config = dict(
    activation='swiglu',
    norm='rmsnorm',
    norm_eps=1e-05,
    rope_base=10000.0,
    init_std_up=0.0198,
    lr_mult_o=2.0,
    decay_fraction=0.467,
    batch_tokens=131072,
    seq_len=1024,
    steps=3689,
    dataset='wikipedia_en',
)
MLP neurons of a small language model. Each row is named by its layer, matrix (gate and up: input weights) and neuron, and shows model dimensions 149-276. Each number is 500 + 25 x the weight over its row's rms, rounded and kept within 0 to 999. Numbers have three digits each. A neuron's up and down rows have the sign that makes its largest values positive.
A block is one neuron, or neurons of one layer that tend to fire together. After each block is what it responds to, as a language model described it from the Wikipedia text at the highest values.

L3.gate805:498535530483538512502519448517545524484466484513493496530478493487482499498531518547463498512473483492465503488531470507547504516515446482510484496505505524428511520495480536490472471451484516492496498520511469490499491544463492487477487497538492462528522489513522455511525518509503497521511497473525473466535515519532472511471528487501513545514518505500488464519584454523471492502532
L3.up805:460487574492513479541465483516532564506522519483535482499520495503544525531519547510484479513517467499453550491485520472498492480523503460486496487505507500488508502532492510456492473481489510482503471507523494472514481508463524527491513510513481541489514478538495495542509498517471509496493498544480479452505494527519520516508504498504491532477506490500511513477505513543513506487485
Description: Elemental nouns, compound starts. Common nouns for physical elements or senses (heat, light, water, wind, rain, fire, taste, fluid), usually after "the", often the first piece of a compound or longer word such as heather, windpipe, firefly, raining.

L2.gate27:506463482487484515526485484509516518475464509516501453474482484436510512493528531494472494522508541474481514488497473475451537501504463480487470514487475479500550522514517511537490503506481473486545473539477516486458477441497497493537572481498486479489459505538518488508509443502538463485483520513483492515475535464506508501501508524480512499526448458498508469482540515513539517477539
L2.up27:501488494475504516477499523476482477496501479530498446513500500450505504492507497512466530515490562467491521526482494502479496505499478510468493470472536514485536535524524510522494511489444477483529461510476500469445453477523513512540554498470489502482450475520510470500531465526531441493487466489520491482493527469475524541507509495492489488525488463493471491455493530539529495465466
L2.gate58:502494516455519509501491478499533500543499474516540516509480478521533479535481504462470481470487456486505513507496500472438493496501472527507449488535476515474517452493524511532538476473545471494502503518503451481475492494565459511456491479506491503468506530524487492574502489526486531501473506509483546497490513487513502491513593525503543501467515483477555475506476541493524495470488
L2.up58:476454504510486496527538492481544491521458492513550539526478524493511488522492518465475524509485509461507506506503549480516486510503488477524487526505511479494534478482525486511537507443514481510488498484518496493481531476535471572522459483527489503506472540492490490545487485482479523527486508516477569500499492463509527496514551512483502529492493527508528508479506513499523522481470
L2.gate84:552531558482524486527491499515513482517493454459511420488486500506531506507491469494514507513496484481481513476522477470530518458466466485480517498504440507491545530488545516498506480496473508542529510524487565494465516531526509498510522488472460492515475495507499507553492498500520519519480482486527482455474561496480479481463501545521511479501486511499500486506522519500509536475513
L2.up84:497516497461525499519494524545497504510533468503506479477474460471506534537468498493497507462501516520506552428494473497499444506501458465468511501500552505480551512516548518507508469506460469479489457514502516457509504491527501479493505490514489462528494514549541525471528477521486508523463503468476510528479516521509525444518455518490478456505477515543521526505492514499498536486489
L2.gate288:506493467464511513525501493535525539483497494478508497445498528520475490455513509485528484479505508539495495490483537454465500463483526519517478513516489506467494476579520504500509438509513474514493516474523508469457479493491539514487492510525511528452538537500511455515486531495490460488473464477469503473504486510500565471513497527485505500502536498508511499503506514470528452495493
L2.up288:527522516485483508530491492529520534497475515495489511438499477480501483464534522508521509484508505530490493492498539459466529457507517498520455545535478518507490473547509527513495485504502456528506501483489518487482483494494500505464488532523507555450507524505508466529491511508493433516466463476486477449474471500501549513514487544480494501503498512486524504467529497512534499484486
L2.gate385:483516491491447488519482513506482497505488544529527488545485498485526576450539496500489530542501509503519477509460520472518519480535496522515495507517507504477540518509473514476505486517471533459478487460503470513453525479540519501485523496495543496462503485495475508515490490498489474520493456483476486460477446466514553503481526509502507529466549445474488502458491562516537533424488
L2.up385:527469511448451488518487503494515519539497525502514503516483496480516559455495486517434537546517488490520481505460544514512522481533533507522469525498490493493497521480507514469503467487487497488526490465493483523441527463509507513496488505521537490519515488498474518512488517500520478488493497470471541483476464436486525494497516494514518516483549449481533483477506548480583520449508
L2.gate469:536513544481469477512511480480470518510484503455527428480488477480531513466523481520501518546505460507545500468496508504486509484540508483503506452515506511466512494477519500510521473443492510514495509460529510516501530517493509469537528476475521509496508515488537523512545479526525498513508455500519490452467475496493518499464494540523502510483521456544462474508474538484519481487526
L2.up469:485538537447470469516516503479469490510449519473478431501503519420470533464513455503473505501511486501523478440478443511506494506548486493511515489480501505503537483485529521513510482481498489549476516476527478490524528498474490489539502487480531478508513515516517551481543483490539488537490432478497461437470489488527524504517537549502513505490464492536462492539490511532525496471516
L2.gate632:503484486495485493522484525521474513503547531506506448465509522511510533531477479523523522554523529454528528426483509476494475531492523465516505485494515513477517526504515496552507492491503490492488504515473463522507504486497452495507523511534522530488505527469524521516503491505476491470502509461451498505494437490478531483535533508524451528456527491506500449503499537513578496517467
L2.up632:516482490480533491507496567540481512481523511538526476517517500489511511526540449514506520506479483468509492493470474495443498492518528487499499513495518477489510458486537520522487504506491487481499463488465499511535509475529467488511556512538491540551486502529526523511476496477526445473474527511466492478510464490534541520496491537495460543495494490499492484493528522473561515510466
L2.gate890:479492512495516525540505514461452532543469450511547515528538507488483513518476500485526491486484491486531536466500508434484557508504458511494500488501509483451498542508487505531484446511446478508463504496492471481484481508502472459535519469484472499517502450522516506519497512503487454491484535483437525474469471530494501505507485494518479493490509497543493511500482527505531526482465
L2.up890:476499503477489488513497515466473527531439459510559511544524509503476514523513481503523477511488522486499481539519486481508535489499513508512500464520465479481505554478490488516468431525465473455472492498506484481462518487497477505541528462476499472511530505508525488485524494516491479481532521493480499451471487511508497523526487484502425480519502501527475474490497525484552517480500
Description: Foreign proper-name pieces. Word pieces in non-English personal and place names, especially Italian, Spanish, Japanese and Indian ones in lists and tables, e.g. Kawa(bata), Garb-asso, Papa, Costa.

L3.gate880:469492471500526518475513510515497487484516467460504513512496512526546493538487485521502502487542494484486505484496471550482530520504523495497518494488548486503490536504494488522490499509499504506451493509500469517490505503507533494491514533512474496496527497461496466495462550512534508549483485493483480508494573558465541471494501517493516556509518491497527504509541477503520517477477
L3.up880:480498470456474528481518482553512499526480490468501515473455490527546503515503483551525445506506500505546487483520457544504533522490495511495534478489462495487504542503500475477493513513475502493463514532496469521497511519566519511531514498521468484469512493498518499499459522543575486517484485495489488501482544526466502474486540522471461508507477538521528467511529509518499504486507
Description: Person role nouns. Nouns or agent suffixes naming a person's occupation, office or role, often right before a name, such as writer, trumpeter, Minister.

L2.gate65:461531497516500460514491465533464520519522489519496504517521467500510513497493508550506499483514495490529526473501467466468554487463518451485507499478481507505493478511499545506489524518527503524500514517497471550520538488532484509510525543465519500461515524504469532516578494468486501509491508530531551493531487517513557482519458505549545491498485488495512493471532511508522525467554
L2.up65:510453477497435478509523496546505552507492515517537486507478469458539527505461513471506500493482482494545499464483486511533523494483497486510505500491462499529510473492478468450450494496510537542493530567509412494509547499496558508477524513492502500507514482481540484520476503521486489468519557487529459476516517477524511526481463528559522501489499497505508548451520500504511463514508
L2.gate164:461462544517506429489501503499505496530537517543539524480486520549482496541479476513476509525545475490460533521514516510527500510476484488474480543475526495466487503551489468531514503526501544474486458492495488486461511491569527489497493534492500490506515500473532498528531525523542520532514506503510490500525516509533537539505481482470458471490530490491492486477516507462548507521509
L2.up164:481522495514525462498504523500486512530518522504484517466484507541519517538493483526509518527548502503469547495509501528476473455472499456552490500482513493474505552529526492504514509531496535498509463529505487487482537490524526511520510524479473490479528510454473448504546510517496537509504501533499497480536508513554510498505486543485494476441545460521504505512518481488514481494536
L2.gate281:486489473512451470505524499480530519541473523497520503461505518506551535555477463524489524516535496521487465496496454504524525513502511510477496504494505498483521478480480532475509497531487510507496490490515481506504485469549479517508521510472490472536497519521501538515501521519505524525511525460495496516480519539487485539553456511461507511480479493530519484503501516525516459469515
L2.up281:485491482499454462474484515515543522529496516494507520456501511479523489560514485497511536498515507498476528435475487529499517521523508477457526510496508502484468481524485473487514511481513519534528485494458452468501479469491534504521522532490498463542531536518493526475477511482516462519496494517495528526478549499482505511509494486488522512481489517496484499508530518508498512483530
L2.gate381:504497524438471488457497447487505522505551559524500488529464518496469490488487523500487471492495522517501519513463469498507516523477497452478511508517476546504528514569526511480473483512521557485516470541493481501484453519508506520495469515490514474489464499463509505544506483520476485493510500477472463505551526545482506520489483532560429536492493481466544498496516474483527470462466
L2.up381:478449506483480495500533498501491495508522535503506492507467523472516538510506497483539484513495520485507487547458459458518517475526527499509473490500532524506509534534517490447497481512529523493519459519495497478492477550469504480504488506470529488494489480527491479528506538516486483497505492480508539456521510473485510539470498500515490515499503527471519447538467466485512504467484
L2.gate519:508505486479466553530489470517496492484462495479496531503464486508527505515465527522521504487503511549530458475501528521483493518505561508509487484480466485506547519513514507472492464500494470522466463516485462494476513515523522486534499515527476517490481486491514486491462485543508527478455511523548476465542543527513494508480508503449477525451494511497521474480497519477459520479490
L2.up519:512512502492483502488477497505502472479499488482510545495464474504550523511497507527518493499523463529491493511485530513505494480532520510500508475485501487490502493494502528485500502516485478468499472497509468499483526528547526459501539533512455530520504482482533475526467476528504528474466484537514475507530497529500503486477512525478526520468501518518539487503464526487493506483483
L2.gate525:494499481487527537521476504504519492533506516476501528506422522508529504524511538486505477463509533500495485563495494490527519496526450523470470511548461462548523513517496500485491500503486528493529505529518489493473509532528507485497468524495497496473475503475443503506505522512531489503477502522510504453455499482476458513488507470509492520459492503455510492482515489531537483454489
L2.up525:514428529465462495501501502490519519512553477502469480526513508477509505528497475520494514470517515488509508529490435504515494490548493467465470508504503518480463511553483508511464504504492504477457506516511495527501441516543507492522535529477525474466545504505491471508506547536494504501465491485474518474513538549489480478437524467539479478486457544517502441483496463507493476548470
L2.gate529:500463483506512503495539499526487523488503480484503532530449515456551503508520496546518504482534462520455520498470515502510530516436524526505484488516449487441499465539472485554508519472476477488478465474484496487481526502541507476524486489493447478498454534455433526522490481526502562505498506477506494473471475528497535497516508498550503490527480494502502508543561512515499494510476
L2.up529:482484481501485493485515492526479509512496519470536527532476483479539509488501510499522482511551491500437506501496507472479485496457538495526487471532505458464451483533492505518499518501507440512469497471487498514507514497484520477510507521516400485476492538437485491521498475524481553515476465477533482501465478505541533495551494543505476490501468490494535508536517489516481491502510
L2.gate757:500524428475474530471492514543446498534489490479532508501498523511580502482479481547475494511528500493484525503505478519541555488484503523443519553490482512499516494484461539506508529505492529501509506502496477472491509496511476485524519487466438516498544480516511539492501489534495507517476484477477461501499516484471527470519504510476477553448508521481493495529523495500516483471488
L2.up757:503494481450485520479502563501510519498484514499530477538514467477531566497458483507466490469504494472498550480554481513503489483485496489480539509499456498494499540499487540528455520543448469506482494520472444468482495525468475470493502527493511531484523509520507501470488497531521483524488472512478458483505539510463459488540519560489494510511456519516469463487537490537473509491470
Description: Person role nouns. Nouns naming a person by job or family tie, often after a, his or her, such as businessman, producer, wife; also government.

L8.gate379:549546499476495541481502517487488489466484526524513483468498505538503461525498489488524495474482503470443494505481492488475487492524495533476538497503519485496509516439508510515488532504534502487488506491512422482501479496490551503485472510511468479555503494511502540481479528494504517510460493520506537476516505481468520470473488459473484495486455464500508488490470487501498468516501
L8.up379:539483469467486467534507491469436458475498493543502508477499513483473474501483461494496484500459541498450484537496518524454498493510515515489516529479537503501490533465486511507490520478531479490496488524491437536520542486468482494501493510476473519560550460460470531607530528486482533529481491492504519501493500513513499516494448506531510491515493497530506492504507495493500519535530
L8.gate566:544497499483552466464463541499521504538507498491526493518503466543509461490516508507463463522475450493544477513506461514503503509487489525470523487518475525490457524500516514424517461514473502446459509475506501494482517494513493507466495455497494479511517490524487515497506485477504512487460543515502513500491548512498507517517497450532500477524508509512512510480499545532494491501486
L8.up566:514506468520541463527495490449499514545497512505471499501441515509474503484540459467498453503523457496515511442491499464499470447490485491510488491531515548545488480521534552528477501475487501486491495468484519498479492542466493461494459487463504509500488480428482485520523509502511521487513527515502521491505525508491520529494527524498487515492521512463482532517495526518527470500453
L8.gate620:496501493489555553517516502484481507522490505525489501487510494529467497529494486484497446504500437501488514500511481500477492499473499532450494499483492466473518483538478481533489500538501546511469486491475477487491500497506463470471474500518477541493502526504519491511523538509513500464457548542525486523506531508532502487489518520533522493538499486467494495490467518489506529519507
L8.up620:505488454464508540466477472503443504522506467530498531508482539487488492506485486479477505513501494497518484509503508493509487502470511523475512475474471494529484524509472513513482530483517568469482509555494521446510499511493470475464487485463488517522534493499525502486520487502484510526509512536495472533503543460506465497486533502535488481505528522457466477494486516494497514531470
L8.gate740:510482545499488518513555534484515482507544485476486502452493448499475504486497474453495476483487494486533538535520487511508467516496485496489503497495506482529498545546512458458496506508507486508493540488527531510461521514474501486520471488584521471467489485500477557468521496502517488509499514529510464524450551531470482502502473542490462489495510522451442479486533514491502459513539
L8.up740:468496430481529510463445481480481470475514512495505529510496532499543515483484531466495544488535486485479512512515501531537511466487521510521519509511546488520539497514484526538472475506514513485473521510459485485502479486469478531491499519454540463512470465513511531518522489491532531515545503519438546543480538478494497496522502436527485477534441493471501472515502466493505489501492
L8.gate754:508471493513517545469525499504455498512521498494493509464456515442482506502477512494470547500501488520498499547508470520512490485481482516489488478528519519505517508522503505477476482505496479507502483449529521452502539538502483507504457487504477489527527473504487497536513479487502558495486479475469501487508538488438505494505490503547481492484491494534486491485477535446486497491494
L8.up754:491505496486492484507503489479500540515509493502512490480497474483505489549455467482436528502491515507481508473523473483529490468470503462532546461531496517516456500469466519522530517512522519498455500482533539511514494494515474503483516530513515471492539479520565454512497522532493483483479550475483475518502508490504475532510487548528496517511518535506487506500493517525515493432482
L8.gate773:508479513499508581478497497509470489513513483509490530466491485542525460505539488499555494464496499468471513502552521511487519503472503483491494495511484519522503509433492490488485505554490467496484492489508536489477498524524466505497514501516470516512529479525519515493514487519522521519474480532549513491499490520464522508476453522500488513529455500476466503510510487538517481503544
L8.up773:494487499506505568394517550501501531544496493554491513511480485491498464483558523473534446511523517500494488533493522467479513512505497535501478494498507562525493482477487537533477519498456514509522498490475498497503486490500457513497533494476443470524519514484480489517476526498527506520524497529470484528499520503487485511493515543548481490505500480454467508537521499507541496487498
L8.gate801:476538451501467460513506520497480514498490511550446564492464477504531499539508462487456474523445499501486504489506500504504495501523482456510511507516492492529499498463506484453465516477484515505517561509500523500497500557560503413528467499524498489516486504535486512509494511505501519492484498487481492490518533502526484508501499525539514505477561475487477471490500530491519485552508
L8.up801:474491468480533464493534465489431565526509480514491505501459491500485482509451517505477467508490561549489534503518485469505497468536504515472477494503486501494463511505506515504481496490441500488501522480494481523466513533493500484491467517510500501520497511489498536531500514472456500486534516518478491493512550428486515537515505514503495468499488502522511458498486506491481514521511
L8.gate823:443522479502507530509495481506492480505539500536469517527466502477496520495514482505484468520475478499497541498512486527515482454550488509468542506524527511453513484490501524489479495456490479467474551488529518481512469486539481484519532463525502482499504474498483510524463481493541523470429475506507526493548524527502561503490541481529506482492532522514529513481450539531465488485489
L8.up823:486515516503547510475501510505486434511478526503462536543521549493537511498499536499488502530489480522513503487524527529538511446523527522510529498472567515474441499458450542486487524497508488479522534490475483547457488514522506492517508539476530505499522549470492479483516530466529490522508526543511515489496478527492495517501520498540512514487510483500502503485521479486520477504534
Description: Mid-word stems before suffixes. Word-piece stems just before an inflectional ending such as exacerbat(ed), regenerat(e), categoriz(ing), the "n" in wouldn't and wasn't, and opening quote marks after "stated that" or "said that".

L2.gate73:489485490522530533519523521468491526483497504539521492488488497526515522511528551500510498514499473466492492472536495497467472483540475495501496477465505506502494515472482552497477513484481493492468478480480474519535489534478510473489493490545507494497550453487515502529538516513487514544511434489501489467514511528503483488508493486563536497487529542522517456484543510489508545497538
L2.up73:495525488563508519511513523486541528507516526517527490519516449491535505533541539540512473486453481419483500506508500526489482470536475495505498508460466508516493537516537515473447514475542509500505494504501480495503431500450502523481501486532489515480563449484491521485501520506488483461449493518497505519488535538467527481541516486541542450494494550476501473478517495508508551491526
L2.gate286:505478554500483481518474503502503514501536509504525492452467493519508501493549546452494455511449463506512519526563509526452452498506481492529490490505514538487494467500537512537515510507503539479477464492474526526493530528492534529483534492483495475496458514490504502475549542526481477522509468548466490461516487431531538455514526518536482525501464487511498522541511503519520501519559
L2.up286:536516475509483469517495490507519474462554485536501488509504484492488515523525549450473462489515491513525552486576509489499452499515518496474565541529500524515470486494486536571520514523474469542485515501493478530507556530508472493449512526482484479571474546491524500499559534515504500504529457513474456426514494461496573486529488504531499520515492505505532544524520487520509496464516
L2.gate301:521506504504523512499488493504487518558524514533524498526522537520509512512494533497441540488497488522479485477534475509457449458495480508532480505521502500484524492502538522450478459509522500512544506502491505505488522538503515463495535531518483476538502462499502482501508523536524496489530478496503502499494493502514540488493517475477501505456520532516525470466546504496527492458539
L2.up301:486454516539515497491502477512490503513439518514514527500481476498506452487500525462458479502462494454448493499489505519527465484433470468519492482481462527478490500504479503460464491467529491497540528478520491519485495480481519513453490451499443505487469528521487525496512467492508496473491523493481492484504465533496529524492513514443545501479483509492502514515577463490503498488531
L2.gate337:491523488498504444496472466542502497498532516491477468485506493538524531494488484554480491470516460540447524464518531525521462515456494499504514534507526499484505451501448494495504513507514513467480494466482492484500516511497512535516497506486543453517458438495532493507484471495510505484520537513547488502512495489504491482496428521519496454501532502489559489481498506519520519490504
L2.up337:542518528492494488488506465501479539539510537474467495474460494519508502486528486490514516497504447553457505510502438498486494516515439514514502558510507504509481470481487523492467480502496481488523473492495502475490498509494480516477542480485497525528466499519528531495476523473463483526533512517504490510483459494514520510514510489484520530463532504515533508465498519497458483498468
L2.gate344:470509483498494507552517515514495515483522446465467528494501551465487509534497524486513484487521477460503450508460507514479522495495540493511487490536561508504488507535521505503495500512477502490455523564490545505477478542526470493498501542470498475514478486486527530501521516465489546496528495507465506496520512479523515486495504486513516519515489534525489478542500518532490514480493
L2.up344:437484454501509533523495551487511475517525464462453464522521531475517525524503500520506491519494475477508463536483499498488515514477543508466533478538532520450500537522536526519504478524500484507490495555508478514506530526509523455504516510493496494529475533498559521468504496479516569519491531521508489511498482470506561471496523507512520516476476504491485513552492514495520485481497
L2.gate430:477483452470485498520522469448498496512488486459501500457511498503521485470545522519478502514475499457496475499506505519519508518485498469463537470490464464491514492453517517506517523490510454543526526492506466517466517489521501547528502459484473521493474497497484489527462499458517537502464559497488490528461506539504487472502510485462508498478571469542468508474513492508495489478478
L2.up430:521528499493498497503465482507500491493533506536513500499498501484483533469510497444512506471472488513516523491517485475443524491466533508529507506514489509509537548516499502494473497441494513489498481532504505502504500504513515495462476506471534494503492527488506490492524452539473500541542466479488491473500498459475478448523529501503512482504482501473528506518505497474479497508518
L2.gate518:472485505491483445506458522525523529525479539496509461488480496518468473540463539486513523495481508509495488501519474499494487503517543516487497505535529449489499515490538487506492472496552461519502474499489530494496530500476497505549514546504493479496468546484481481535498476460498507536476498495474491503517494513515551468539502518531459498490495499469523513551503537537518501466461
L2.up518:483454545491516459495526491486506511522479498495494475499466522476474486521486481482527512534465485480490488481522498496488507487463485530490484491567475499490521492504485497488505474525523511549492521518521452524455615479463509483512497513556533454495524510496524515507563531518447495493478512484501512473476481520485510500489523502515497506519469455453533458455490531541458503436465
L2.gate603:497509463504484452496499520487567480515490497495499482465496517518468502500525526512482498524495487503471481529517526506457481546498503529527523515494503493511499505527492493548492509448518514511529456466501516525485498533509527453517509532532511476542468499500464507508522523506491488520557501522499494508558521529529492516509529508537499514504481517514443502541432533568527511474502
L2.up603:516489472463523498454485516472515511503506515515494512470495498504457499494492517463489483470520497532511500506498489510486482473469504523454511469492510465479464466503505532535515511506527451507492479487477501520479540505486513504487486534534471459477460499505487503519487494531484500510548475503514481549522485525523478483509540503524529523510476488481464538519509546522524450425508
Description: Abstract quantity nouns. Abstract nouns naming a measurable property, force or quantity, often after a modifier, e.g. binding affinity, receptor sensitivity, sales volume, power, time.